Part of a small language model's weights.
Size: 4 heads of 64, MLP 384 SwiGLU, 11.2M parameters.
Architecture: RMSNorm before each block, rotary positions, no biases in attention or MLP, tied embeddings.
Training: a variant of Muon for these matrices, 5234 steps.
MLP neurons of a small language model. Each row is named by its layer, matrix (gate and up: input weights; down: output weights) and neuron, and shows model dimensions 64-191. Each number is 50 + 12 x the weight over its row's rms, rounded and kept within 0 to 99. A neuron's up and down rows have the sign that makes its largest values positive.
Before each neuron's rows, "fires before" lists the tokens most often just after its 100 highest values on Wikipedia text that the model never trained on; "fires on" lists the tokens most often at its 100 highest values on Wikipedia text that the model never trained on.

fires before: "al", "ia", "ical", "ic", "ics"
fires on: " med", "ed", "ourn", "r", "p", "m"
L20.gate11:47 42 53 52 47 15 49 55 51 39 51 77 37 49 63 80 45 68 57 57 38 70 44 43 52 69 44 72 44 33 55 45 47 12 38 58 41 59 45 51 60 46 42 49 60 62 57 38 72 40 57 56 64 71 50 53 57 61 49 40 61 43 47 42 43 66 70 29 55 43 79 45 45 32 72 40 60 51 53 46 58 54 57 59 55 34 58 66 28 42 72 46 51 52 46 67 30 42 39 66 55 42 39 56 52 48 43 42 44 58 40 38 42 51 39 42 47 62 40 55 52 47 56 48 47 43 38 39
L20.up11:47 35 50 50 31 34 34 64 60 66 70 41 53 39 54 54 40 32 46 22 30 52 81 55 43 68 39 55 52 51 56 74 42 29 51 54 62 35 50 56 38 39 66 41 72 70 37 67 40 58 44 45 57 44 20 59 45 64 47 55 79 65 53 36 46 53 55 51 50 46 52 50 51 48 50 24 68 60 60 46 52 67 44 44 42 49 42 48 51 55 44 42 51 51 53 45 33 34 63 59 59 38 64 38 61 28 51 44 46 49 59 50 30 45 46 57 46 83 63 49 31 42 48 36 42 55 55 40
L20.down11:55 42 47 57 53 41 39 45 55 58 34 50 35 45 40 55 42 60 35 46 60 53 41 55 55 36 58 62 38 61 60 52 42 40 59 48 63 52 60 49 35 68 49 34 45 58 47 57 71 31 47 55 56 62 35 50 62 66 42 47 40 50 68 45 31 63 61 66 58 62 68 57 66 48 36 26 59 37 35 58 57 73 57 47 48 44 43 56 49 39 35 46 52 42 57 58 40 37 49 54 39 67 42 54 38 53 25 55 61 53 55 65 53 46 32 39 28 40 48 51 47 68 54 39 65 54 64 57

fires before: "any", "le", "os", "et", "ased", "let"
fires on: " comp", " rele", "pp"
L4.gate47:42 54 53 46 58 47 52 33 51 62 52 60 33 23 27 41 58 48 46 73 39 50 62 57 34 28 61 49 60 48 41 71 41 45 42 33 64 31 58 50 44 51 62 34 47 44 57 53 54 59 49 44 43 66 48 31 39 43 68 50 72 56 71 56 50 44 60 66 42 58 56 53 54 58 68 44 37 41 33 42 47 47 42 63 52 64 82 39 64 57 42 39 52 51 39 50 55 50 75 54 31 49 49 44 37 46 36 49 18 41 55 44 56 38 48 57 52 59 45 38 58 35 54 21 51 51 35 40
L4.up47:40 36 69 41 51 54 51 30 43 52 34 36 51 44 42 42 50 54 44 63 52 45 38 53 41 49 70 45 59 61 55 53 66 42 48 40 57 44 50 21 48 67 54 31 47 65 49 44 36 56 45 58 48 53 35 67 26 73 41 42 58 60 41 51 44 34 50 40 41 53 36 47 64 86 43 46 46 47 48 46 34 38 39 67 56 78 64 31 75 36 36 58 51 60 59 53 30 46 46 49 31 46 69 44 56 50 47 68 47 27 42 51 31 42 49 31 52 31 37 53 53 49 29 38 41 50 37 51
L4.down47:43 54 63 49 29 37 61 38 42 71 36 54 58 52 34 55 45 53 44 58 29 54 46 53 46 32 88 44 65 57 43 57 46 42 68 34 55 44 46 48 41 54 51 42 42 87 63 56 51 62 44 59 40 51 42 59 29 83 55 50 63 38 49 50 52 42 51 57 47 47 26 46 75 53 51 43 23 37 46 51 58 33 26 55 65 78 50 60 53 47 46 49 63 61 44 60 50 53 49 71 65 34 69 48 46 50 33 47 39 48 52 39 35 48 68 52 49 44 39 54 67 32 21 58 38 53 44 47

fires before: "om", "or", "olog", "um", "i", "ical"
fires on: "hn", "on", " Ge", "use", "iv"
L13.gate14:46 58 58 37 48 57 46 58 60 54 49 49 66 58 45 29 71 37 60 71 72 69 63 43 49 59 51 79 62 27 67 47 54 61 51 33 46 50 52 54 58 52 40 68 37 41 44 62 31 44 37 70 61 41 49 37 35 43 46 79 57 54 58 57 44 62 46 52 44 37 39 49 70 66 55 56 47 34 53 49 44 67 24 60 63 28 22 76 55 51 30 46 57 45 42 73 45 54 46 24 63 41 40 49 52 31 52 49 34 53 31 34 23 43 51 49 69 63 60 52 67 67 73 66 68 58 55 36
L13.up14:67 44 51 44 48 43 42 50 36 64 60 34 39 49 29 39 39 34 49 58 48 60 53 51 51 54 56 81 66 36 76 57 30 43 64 49 53 47 52 53 66 33 61 40 28 40 61 54 41 48 65 33 41 49 55 45 44 51 48 53 42 61 66 57 52 68 49 68 37 46 58 40 56 51 43 71 51 43 36 25 41 41 53 36 51 58 47 56 36 62 62 62 52 44 45 51 57 44 32 52 62 31 49 53 68 58 49 31 47 40 36 63 40 38 47 44 22 58 64 44 56 44 67 35 65 38 61 70
L13.down14:45 60 45 56 46 49 44 56 50 78 37 55 31 75 65 42 46 39 31 57 69 59 49 45 45 59 54 37 67 55 68 36 65 43 35 48 44 46 53 35 56 60 48 54 45 42 54 60 31 51 47 83 38 60 44 45 36 42 56 67 55 53 63 52 24 67 51 47 55 45 40 51 38 66 47 44 31 57 55 65 46 45 37 68 36 56 40 50 56 50 37 46 65 56 47 85 56 43 45 42 65 32 49 73 41 42 50 63 56 69 22 62 33 58 53 64 56 53 57 45 26 61 63 38 59 49 74 41

fires before: "p", "ird", "ose", "in", "oun", "m"
fires on: " th", " im", " y"
L9.gate253:49 68 63 46 45 40 58 32 45 47 51 36 76 58 42 42 63 43 53 53 39 39 49 51 45 29 49 75 45 31 80 50 44 35 70 67 78 58 62 52 75 56 41 41 48 61 57 58 49 57 56 34 65 72 54 59 24 40 62 32 61 44 54 60 55 38 36 51 19 68 52 58 42 49 46 68 42 48 62 40 50 38 37 55 43 40 48 44 61 64 55 63 53 47 41 37 23 46 43 59 60 52 51 32 47 61 39 50 57 49 30 40 53 42 44 64 37 42 68 37 47 39 70 45 55 34 35 44
L9.up253:56 39 42 41 17 71 56 35 40 45 54 63 68 38 58 67 43 53 44 59 53 47 38 42 72 55 67 41 31 50 64 36 24 55 55 63 23 56 40 42 18 43 56 40 52 56 41 68 28 56 46 38 64 63 41 36 59 42 56 48 71 54 35 50 52 54 46 47 55 36 33 76 46 52 52 52 20 47 40 62 74 33 70 40 59 62 41 55 38 43 52 56 29 62 44 30 77 58 57 39 38 39 30 60 44 60 49 45 41 69 49 61 49 58 44 32 43 59 52 44 33 34 58 42 32 58 64 49
L9.down253:62 61 37 56 56 60 45 36 47 45 42 55 68 34 60 88 40 38 45 40 60 44 37 49 55 55 52 57 42 55 61 44 29 32 44 56 54 67 33 47 46 50 65 62 49 48 57 61 43 64 48 56 36 53 43 38 36 48 45 48 22 62 57 48 42 45 40 59 37 30 47 40 29 58 75 39 46 32 34 51 67 23 72 61 36 36 51 72 70 46 49 72 67 41 46 78 50 53 62 53 52 60 37 38 34 51 40 58 45 55 51 37 44 60 44 47 43 41 59 22 46 70 53 55 53 68 57 50

fires before: "ed", "ing", "er", "s", "ers"
fires on: " play", "ow", " used"
L7.gate52:60 65 64 54 42 50 40 31 73 52 62 37 57 41 42 59 46 34 61 63 54 69 50 28 48 63 51 39 72 63 54 55 62 58 48 52 54 59 56 46 64 25 56 28 66 43 38 56 41 44 57 48 31 47 47 52 68 51 67 43 37 62 65 64 37 50 57 66 64 59 52 56 64 56 69 75 54 42 41 49 71 54 75 75 52 43 64 54 64 57 39 67 62 49 16 49 41 64 74 74 58 49 56 45 37 57 47 49 63 46 64 61 35 35 29 44 57 48 74 50 52 47 44 40 57 72 47 17
L7.up52:49 48 73 43 27 36 61 44 63 50 53 15 44 49 43 41 54 43 34 53 54 60 48 58 30 61 42 42 46 66 39 41 51 60 51 57 76 53 61 59 78 75 37 46 47 43 34 57 54 54 64 64 40 59 55 54 57 47 64 56 45 49 48 59 42 59 62 60 60 51 48 52 64 54 83 34 44 60 44 41 46 45 53 65 53 34 44 83 58 61 54 68 50 64 35 48 44 43 53 76 62 30 33 68 34 70 52 47 74 28 63 64 39 44 48 49 58 58 51 44 54 59 47 39 67 53 60 45
L7.down52:45 42 61 47 35 60 52 71 59 47 63 44 41 47 30 61 51 37 66 49 53 69 38 55 51 17 46 38 47 57 53 34 39 31 56 73 68 39 50 33 41 72 60 75 49 25 30 78 53 45 58 42 51 49 62 41 52 56 42 58 51 47 47 52 37 52 42 59 51 46 59 72 76 58 48 55 49 43 56 61 53 38 86 61 81 61 46 84 67 48 62 52 32 54 45 55 35 47 67 83 41 53 36 46 45 62 41 32 49 22 69 52 41 15 56 52 44 56 47 49 57 48 37 61 34 42 44 62

fires before: "\n"
fires on: "==", "ird", " ==", " is"
L4.gate177:48 48 65 67 41 44 29 50 56 37 54 65 41 42 38 54 61 42 44 33 62 48 39 44 44 40 32 51 52 64 53 54 28 44 40 92 61 56 56 44 57 57 65 55 40 46 41 40 72 48 44 36 48 33 34 51 49 41 51 74 64 40 37 45 55 38 57 50 53 45 58 41 81 44 45 47 83 45 48 53 45 52 48 48 58 47 39 65 60 54 26 41 44 53 48 46 39 56 50 59 70 36 37 48 55 22 49 52 45 45 53 55 49 46 53 53 56 11 55 71 52 55 63 42 32 58 60 62
L4.up177:50 24 62 54 36 52 36 50 39 51 57 71 47 34 53 55 62 53 40 48 73 54 40 59 61 57 39 28 45 67 36 50 41 55 55 86 59 43 51 60 52 46 55 44 49 63 37 33 56 43 45 27 48 26 37 44 62 35 44 71 60 51 49 48 64 50 62 58 55 25 63 49 59 51 46 48 66 51 57 50 45 48 57 48 65 46 40 52 47 43 25 36 33 53 31 45 32 61 44 49 63 34 48 40 64 43 44 62 48 46 42 45 47 61 43 47 59 00 48 59 61 42 62 49 27 53 52 48
L4.down177:49 64 63 24 48 76 52 42 39 52 48 24 45 54 58 50 32 64 57 53 37 45 29 46 63 52 61 34 51 55 48 64 62 47 39 62 53 41 52 49 48 45 35 42 57 52 71 60 22 74 42 74 45 61 37 39 34 56 34 46 46 64 62 49 52 24 67 38 43 81 39 41 45 42 31 23 56 47 57 57 48 54 64 54 47 62 62 38 67 38 44 62 48 46 74 59 37 44 64 57 48 52 61 52 50 54 23 30 58 46 37 65 45 49 53 32 58 52 56 62 57 29 46 43 49 37 51 47

fires before: "ed", "ing", "s", "er", "ers"
fires on: " play", " work"
L4.gate163:49 55 57 34 51 57 36 34 63 62 48 69 36 52 48 35 47 38 41 53 51 58 45 56 45 54 35 32 69 47 53 58 37 48 69 27 55 56 64 22 44 46 51 61 66 53 43 64 54 56 33 52 17 52 46 52 63 30 38 46 71 38 58 54 34 66 63 47 49 53 68 58 42 31 54 47 77 72 57 35 73 55 66 56 47 46 74 61 72 50 62 43 48 39 41 50 45 49 75 59 49 46 49 60 50 53 49 55 44 46 59 49 28 44 57 56 32 53 57 65 71 57 41 62 52 35 49 52
L4.up163:54 46 57 43 51 55 68 60 53 54 50 37 39 54 50 37 63 64 50 53 65 44 56 23 54 47 58 42 72 49 34 52 61 48 60 27 46 42 72 68 48 61 29 64 43 26 55 59 65 46 45 61 23 41 42 41 44 43 54 35 50 69 63 38 43 68 56 56 66 64 76 33 57 44 51 47 48 46 56 43 76 47 39 61 59 47 42 69 62 36 43 71 63 68 54 52 39 51 44 39 50 48 45 60 44 48 55 37 58 45 48 54 17 46 48 61 31 56 56 59 54 67 42 57 22 47 70 59
L4.down163:71 37 49 81 44 59 48 38 58 38 60 51 52 55 63 51 49 64 54 42 74 56 47 46 32 44 48 36 57 46 41 30 52 49 68 22 45 44 52 36 46 57 32 51 43 43 54 59 57 50 62 79 46 32 53 51 53 62 72 55 29 65 61 33 37 73 71 43 57 55 82 50 68 46 50 48 40 56 31 48 70 67 66 40 41 60 63 75 51 45 60 72 45 55 53 51 59 49 40 56 19 54 49 67 48 36 32 50 34 53 70 73 26 53 42 39 35 70 72 59 54 62 51 42 62 38 44 46

fires before: "eral", "er", "us", "e", "a"
fires on: "en", " Gen", " gen"
L2.gate298:45 38 70 48 53 40 41 45 29 74 63 43 42 63 51 64 49 52 48 24 60 37 33 44 69 49 71 53 57 64 59 48 61 42 49 63 56 38 39 37 51 22 53 55 42 43 47 31 63 54 22 44 52 31 45 60 31 51 60 32 79 45 46 29 59 48 54 22 75 52 45 61 48 37 58 53 54 33 58 44 57 51 49 62 70 42 63 49 45 46 62 48 42 66 39 94 46 54 31 40 40 57 59 68 57 32 46 46 50 52 57 49 37 57 45 56 43 35 55 47 48 64 61 68 79 51 59 49
L2.up298:38 29 58 48 53 44 57 47 40 65 61 51 41 59 60 57 41 55 46 30 50 48 40 62 59 52 69 53 57 88 62 46 46 62 48 50 56 48 39 42 61 05 59 61 24 55 45 30 63 53 41 48 43 46 50 47 74 38 64 41 71 34 42 29 60 56 61 33 63 50 41 69 42 47 58 42 51 40 54 44 65 57 57 47 60 41 59 53 45 52 51 45 35 60 52 70 49 62 42 51 46 49 62 73 52 27 38 48 56 53 56 41 34 60 46 51 44 43 59 44 35 56 57 66 78 33 61 51
L2.down298:46 44 72 52 50 45 38 52 68 45 54 69 50 43 67 58 60 61 47 14 74 23 49 59 63 24 68 62 53 68 61 13 57 60 56 51 49 56 25 48 49 44 57 54 46 59 58 10 62 62 45 41 62 20 57 70 48 50 61 46 47 50 67 35 37 47 45 31 54 61 40 76 38 40 70 60 48 30 51 29 65 47 60 38 57 30 53 65 44 51 59 56 40 79 29 60 48 55 48 59 44 57 49 59 63 39 54 64 54 52 43 35 47 53 54 43 57 64 49 42 57 48 48 62 69 41 41 53

fires before: "\n", " |", ".", ",", ")"
fires on: " |", ".", "9", "7", "3", "6"
L22.gate153:36 62 44 44 65 54 37 52 43 41 48 51 56 17 40 49 40 40 54 46 56 44 54 43 53 46 59 49 61 37 68 59 59 46 46 39 54 30 60 65 34 73 57 30 25 55 50 65 66 40 49 38 65 36 55 49 75 53 38 57 54 68 44 35 44 58 68 55 47 46 39 38 24 55 61 57 54 21 42 60 41 34 49 41 73 46 31 78 53 44 42 42 55 63 46 44 52 57 51 37 45 55 62 42 39 52 41 33 62 64 39 56 44 17 55 66 46 44 57 45 64 39 55 53 34 52 38 48
L22.up153:41 71 42 52 66 61 71 30 29 68 41 55 37 24 33 33 75 57 52 47 44 42 49 45 43 52 52 34 49 47 64 49 26 48 46 53 30 54 45 49 36 57 65 42 25 62 49 41 55 42 64 79 60 42 73 40 45 44 46 56 70 58 58 53 52 68 39 47 30 44 31 34 39 48 42 53 45 49 51 64 54 31 62 54 72 66 39 54 42 36 42 44 35 66 65 35 81 52 30 45 41 47 58 47 37 35 59 62 50 30 51 42 53 57 61 37 65 46 39 62 42 31 70 48 80 36 40 46
L22.down153:70 53 52 55 78 56 42 57 53 37 63 58 67 47 46 54 56 52 60 32 53 50 63 28 51 42 50 44 48 44 41 51 58 52 50 47 39 34 48 45 47 50 59 48 33 19 49 29 52 43 31 51 70 24 35 67 54 43 50 46 53 55 59 55 48 62 44 38 60 55 26 73 33 39 66 62 75 28 58 52 52 70 59 60 48 26 66 59 47 46 41 39 40 48 48 47 47 66 52 51 46 32 72 37 52 68 22 49 49 48 57 61 38 77 54 49 49 55 40 44 66 54 50 52 55 47 57 63

fires before: "ed", "ing", "er", "s", "ers", "ral"
fires on: " play", " Aust", "ust", " Brit", " team", " other"
L4.gate141:40 61 43 49 59 73 44 62 47 55 60 41 50 58 53 58 45 47 38 49 84 43 52 55 56 56 50 38 56 57 42 51 46 42 34 45 48 70 65 45 45 56 31 53 42 37 31 45 62 38 34 52 30 34 62 55 35 54 74 43 56 47 50 71 52 50 50 41 61 62 46 57 53 56 49 43 51 56 49 64 62 62 66 53 59 65 46 74 65 39 36 63 48 57 41 52 52 51 57 74 61 46 58 47 53 65 57 61 49 40 44 66 39 28 57 37 68 63 54 58 62 62 35 65 31 58 45 36
L4.up141:54 54 52 34 38 60 50 51 27 48 59 30 33 43 50 55 58 37 36 54 44 48 44 54 45 42 52 63 70 66 36 77 46 58 38 43 45 75 44 42 51 79 46 30 43 11 50 59 79 46 42 49 39 39 55 43 41 33 47 55 31 60 46 44 70 49 42 43 59 41 50 52 58 38 55 42 45 71 64 49 68 47 47 50 57 35 39 50 53 61 35 73 42 61 32 56 56 59 56 46 62 51 47 67 43 58 63 58 70 34 48 54 36 40 40 62 57 65 45 48 49 37 62 40 62 34 68 53
L4.down141:38 31 40 47 48 63 37 53 37 36 55 37 38 50 61 48 46 51 56 43 74 41 52 45 45 38 51 44 51 44 16 51 45 52 54 58 65 65 58 30 27 59 38 58 66 45 36 77 52 71 41 52 65 40 59 50 46 49 35 47 49 50 47 64 51 45 60 59 56 53 52 70 52 59 67 49 45 68 74 42 60 57 45 53 47 60 45 59 60 35 52 55 26 49 46 53 53 29 60 66 50 55 69 50 49 50 62 37 64 32 71 39 43 22 43 57 39 62 60 47 52 64 35 66 51 38 65 26

fires before: "ro", "oin", "le", "ear", "os", "l"
fires on: " app", "b", " comp", "pp", "ep"
L9.gate303:57 50 53 56 36 35 36 41 62 54 57 39 56 48 23 42 63 38 27 38 50 56 64 57 58 54 57 37 55 50 52 64 47 68 70 56 53 26 51 17 63 39 53 48 42 55 60 50 55 41 30 65 63 59 46 47 54 63 58 56 59 58 44 48 56 46 44 42 28 67 22 41 41 40 55 51 62 40 40 60 50 53 43 44 63 68 71 65 42 32 54 58 56 50 66 65 32 43 28 43 33 33 47 53 64 49 41 55 56 43 47 56 49 58 32 40 58 35 55 48 61 36 20 48 44 48 15 52
L9.up303:62 61 44 37 57 54 37 44 44 69 55 43 50 43 39 36 61 45 58 52 46 69 38 60 32 66 43 65 56 47 52 67 59 67 65 54 38 38 55 40 67 50 45 34 49 62 34 63 48 71 84 48 44 64 39 47 40 67 27 25 66 56 39 43 42 38 73 44 56 58 37 25 42 51 55 54 52 40 42 60 53 44 51 64 50 43 78 46 67 40 38 48 57 62 70 45 46 40 44 43 73 27 45 58 64 31 73 58 58 32 50 50 36 42 51 41 54 39 31 53 54 58 46 36 45 60 28 48
L9.down303:71 40 34 38 55 56 52 59 40 43 55 47 50 56 17 44 69 47 27 41 54 63 56 44 30 53 66 38 57 46 59 64 31 68 62 57 32 43 62 36 43 40 57 43 44 89 65 57 56 47 59 55 76 62 67 28 41 45 46 46 59 65 62 54 47 49 57 47 47 53 37 59 46 51 82 51 55 48 54 37 63 48 35 55 45 57 55 42 58 31 59 49 53 51 49 54 38 39 47 34 49 59 40 51 63 59 50 61 43 43 47 27 36 75 53 56 57 18 54 33 55 44 27 55 65 61 46 55

fires before: "p", "==", "port", "m", "oun", "age"
fires on: " im", " y", "ilm", "\n"
L4.gate341:68 32 69 43 47 57 42 43 47 61 44 45 86 54 46 41 54 70 47 46 72 60 41 56 46 65 50 81 47 43 70 55 47 70 54 59 60 46 48 32 56 52 82 31 45 49 57 51 55 55 45 57 45 53 47 54 54 54 82 45 70 58 54 34 49 56 65 26 33 42 59 64 46 45 45 50 33 59 57 66 68 47 44 48 31 57 34 47 53 58 64 41 44 51 39 46 54 64 52 42 33 57 35 45 46 46 33 44 48 56 26 58 61 47 47 43 48 50 52 46 41 51 47 45 66 35 31 49
L4.up341:67 48 61 55 39 45 67 55 40 67 43 52 68 58 50 32 51 58 56 41 56 57 54 50 38 59 41 75 50 41 59 68 47 67 51 70 55 51 61 42 59 58 62 34 51 45 52 39 52 41 50 57 50 32 41 56 57 66 72 46 69 62 60 32 48 48 68 46 35 44 46 73 33 45 32 71 30 78 46 67 71 46 61 39 59 64 50 40 46 64 52 39 43 44 43 43 55 69 38 51 37 66 36 32 31 66 34 45 60 70 49 34 60 36 52 42 47 54 51 27 47 49 64 57 52 33 21 40
L4.down341:58 60 49 41 32 54 50 64 48 60 49 63 43 37 58 61 66 46 52 36 39 58 46 54 52 57 50 54 48 26 60 54 55 75 53 52 66 51 31 36 62 52 61 44 56 45 48 54 55 70 53 51 71 29 45 50 47 39 57 50 37 44 50 31 68 59 53 42 23 39 54 68 50 50 45 52 33 69 55 79 58 27 45 48 39 71 56 47 40 61 35 49 54 44 55 54 61 67 42 43 33 54 40 28 39 39 35 54 33 59 37 42 52 49 52 38 38 61 37 59 31 55 35 51 48 37 37 34

fires before: "\n", "-", " "
fires on: "==", "\n", " ==", " between", " acc"
L2.gate160:39 28 66 74 59 47 45 09 53 35 45 50 71 53 56 32 48 51 31 47 49 63 50 47 43 57 56 52 52 57 43 58 46 67 46 79 47 65 67 59 50 34 65 57 56 52 51 38 45 57 39 42 51 56 45 56 70 52 54 58 46 50 41 44 41 55 51 48 36 58 58 63 56 59 59 18 54 49 49 35 60 35 61 49 44 83 49 52 60 47 43 48 52 62 66 21 38 56 27 53 45 36 58 29 66 53 63 47 31 38 56 57 46 70 83 46 63 57 47 60 35 33 53 37 47 56 26 57
L2.up160:37 61 48 27 67 54 38 39 60 35 44 62 55 39 52 47 50 55 38 60 65 65 54 45 54 54 53 45 34 54 20 37 54 51 55 68 42 59 49 46 55 44 52 45 57 58 64 41 53 38 38 61 29 45 50 72 61 32 43 55 54 54 51 63 44 46 65 36 46 66 31 44 65 74 43 39 51 40 40 51 23 42 71 58 50 65 55 56 60 24 48 64 20 54 43 50 57 46 43 41 51 17 43 52 50 65 48 52 38 31 44 46 38 30 64 62 54 39 37 34 51 36 58 42 55 46 58 64
L2.down160:60 49 54 39 46 34 49 60 56 38 54 51 23 44 28 45 69 43 53 63 48 55 45 42 45 60 55 40 44 57 51 46 43 47 60 55 46 67 44 48 54 39 51 52 57 56 77 55 43 30 58 56 49 51 59 62 59 44 37 54 48 61 38 47 48 29 49 54 35 54 51 48 40 49 44 69 47 57 45 62 23 57 51 57 48 36 45 42 54 32 28 37 31 43 51 50 41 47 81 44 83 39 60 54 32 81 50 44 51 39 57 23 58 41 39 60 67 27 29 41 76 28 48 52 52 66 63 47

fires before: "eral", "er", "e", "us"
fires on: "en", " Gen", " gen", "age", "pen"
L7.gate368:25 54 50 35 65 52 55 53 54 56 39 38 54 62 64 56 45 54 44 56 53 65 51 66 52 58 57 65 56 70 57 42 46 58 66 47 56 50 26 42 50 50 62 53 24 47 35 42 52 61 74 50 25 45 54 48 32 73 45 48 52 46 39 30 78 38 46 38 23 45 54 67 55 44 39 67 42 53 34 41 66 39 50 52 46 31 59 34 65 21 77 51 58 48 26 60 59 42 45 60 19 49 62 37 58 37 48 77 30 40 65 40 38 57 43 71 49 50 57 51 63 55 63 65 66 62 57 54
L7.up368:40 42 62 30 59 52 60 53 51 43 50 52 42 48 49 34 60 57 37 26 64 35 51 29 37 44 34 52 55 70 56 42 40 45 55 38 68 50 48 57 58 45 42 74 59 52 55 28 60 54 51 59 60 29 46 52 72 44 80 43 60 58 46 56 45 52 51 51 47 51 35 48 33 43 46 52 55 21 63 47 41 43 48 61 62 52 30 41 51 39 65 45 33 66 49 56 84 44 50 58 54 60 51 56 50 58 48 45 47 40 33 59 49 46 32 52 42 49 49 41 36 41 69 76 41 61 57 76
L7.down368:38 46 54 50 60 45 48 44 48 40 55 66 52 48 52 49 52 64 34 43 86 53 41 55 49 20 65 52 64 53 51 41 39 44 54 47 56 65 44 48 48 26 60 47 40 41 50 37 79 43 27 55 62 47 45 69 52 42 39 32 48 43 57 35 51 33 29 23 26 37 42 76 35 59 59 76 73 50 53 41 57 50 57 61 63 50 40 41 42 27 62 41 32 57 47 53 74 65 40 44 53 55 40 79 55 30 62 40 52 34 49 41 16 62 41 59 66 55 36 64 63 48 56 33 77 34 41 57

fires before: "olog", "i", "ical", "o", "ic", "ō"
fires on: "hn", "ch", "s", "ot"
L18.gate292:61 47 69 51 52 51 35 47 61 74 47 53 46 49 44 68 38 42 50 43 68 46 61 59 56 44 55 60 50 42 56 77 51 52 61 41 56 51 49 47 36 68 44 40 48 41 69 75 48 62 41 46 40 71 44 51 44 67 48 43 46 46 53 45 46 37 55 59 51 42 60 51 42 65 47 70 35 73 51 44 61 61 39 53 36 43 43 71 35 53 52 33 57 52 67 55 55 50 50 39 49 19 86 60 54 57 45 35 58 58 44 36 38 54 49 40 64 56 24 62 63 35 74 39 53 48 43 62
L18.up292:49 51 53 76 59 61 57 49 55 48 47 39 42 43 60 51 53 59 23 51 63 53 52 60 54 59 39 52 56 44 49 30 35 35 57 59 38 49 59 57 75 50 68 53 55 51 37 38 42 41 66 47 53 67 48 57 61 77 39 61 60 26 63 53 57 60 40 64 41 41 50 62 57 58 45 49 64 76 59 47 69 58 32 47 62 63 43 66 55 44 72 46 34 54 62 49 42 52 36 58 48 65 32 52 72 33 53 40 30 52 63 35 54 55 56 51 31 70 50 57 67 56 62 53 48 50 45 39
L18.down292:79 55 83 46 52 47 70 47 62 59 32 58 38 56 47 37 65 46 47 47 62 33 54 68 45 53 58 54 35 35 44 66 34 46 36 51 34 52 48 31 66 36 57 53 42 59 52 39 38 33 37 69 54 25 48 60 28 50 53 50 24 29 59 59 34 51 68 26 55 37 56 58 31 47 55 53 59 60 41 60 62 55 55 41 73 56 45 60 58 58 58 47 51 61 53 58 53 57 56 23 57 35 43 70 56 60 37 39 39 53 51 38 31 63 54 64 46 56 42 53 42 57 65 43 59 52 51 58

fires before: "a", "ian", "ia", "eral", "us", "tern"
fires on: "ad", "en", "ral", " gen"
L13.gate293:43 57 50 61 47 46 56 39 51 59 33 57 53 61 56 57 56 36 53 51 50 52 47 22 52 49 54 69 55 60 50 51 54 70 54 68 48 44 42 59 45 57 49 25 51 69 48 24 57 46 39 49 45 42 56 51 62 66 43 59 71 55 53 80 60 59 44 36 40 67 57 62 40 56 63 57 28 32 54 55 69 61 63 45 39 65 60 60 44 63 36 28 55 56 51 69 47 33 48 69 55 60 41 54 55 39 68 52 69 55 60 44 43 63 56 48 33 21 50 34 22 42 71 44 68 59 35 61
L13.up293:46 54 62 61 55 72 48 42 46 22 50 52 55 47 59 64 70 74 51 30 61 46 59 38 65 42 62 35 39 60 61 45 42 45 45 43 35 57 54 61 49 56 40 65 60 63 52 29 69 55 36 55 44 39 47 63 68 42 63 68 49 51 64 41 54 74 48 16 54 52 43 37 23 37 52 48 37 54 53 44 46 54 41 55 50 44 64 49 39 50 57 53 51 48 36 74 50 57 53 54 48 40 47 58 51 62 34 37 47 37 57 32 75 56 28 42 74 59 43 50 74 43 65 58 48 66 58 51
L13.down293:36 42 45 45 80 51 30 34 58 53 38 45 28 61 59 59 35 64 25 36 58 42 32 45 55 40 41 62 41 46 43 40 43 44 42 43 44 42 44 44 44 52 56 40 56 42 46 14 56 49 53 46 42 33 33 43 51 38 32 39 52 44 36 52 42 36 30 55 58 71 53 52 35 42 50 61 55 37 50 18 53 63 53 24 36 39 33 50 41 44 70 52 73 73 59 92 25 39 40 56 57 69 44 66 49 55 60 55 64 50 53 55 56 56 42 47 49 52 60 45 66 58 43 61 46 33 43 36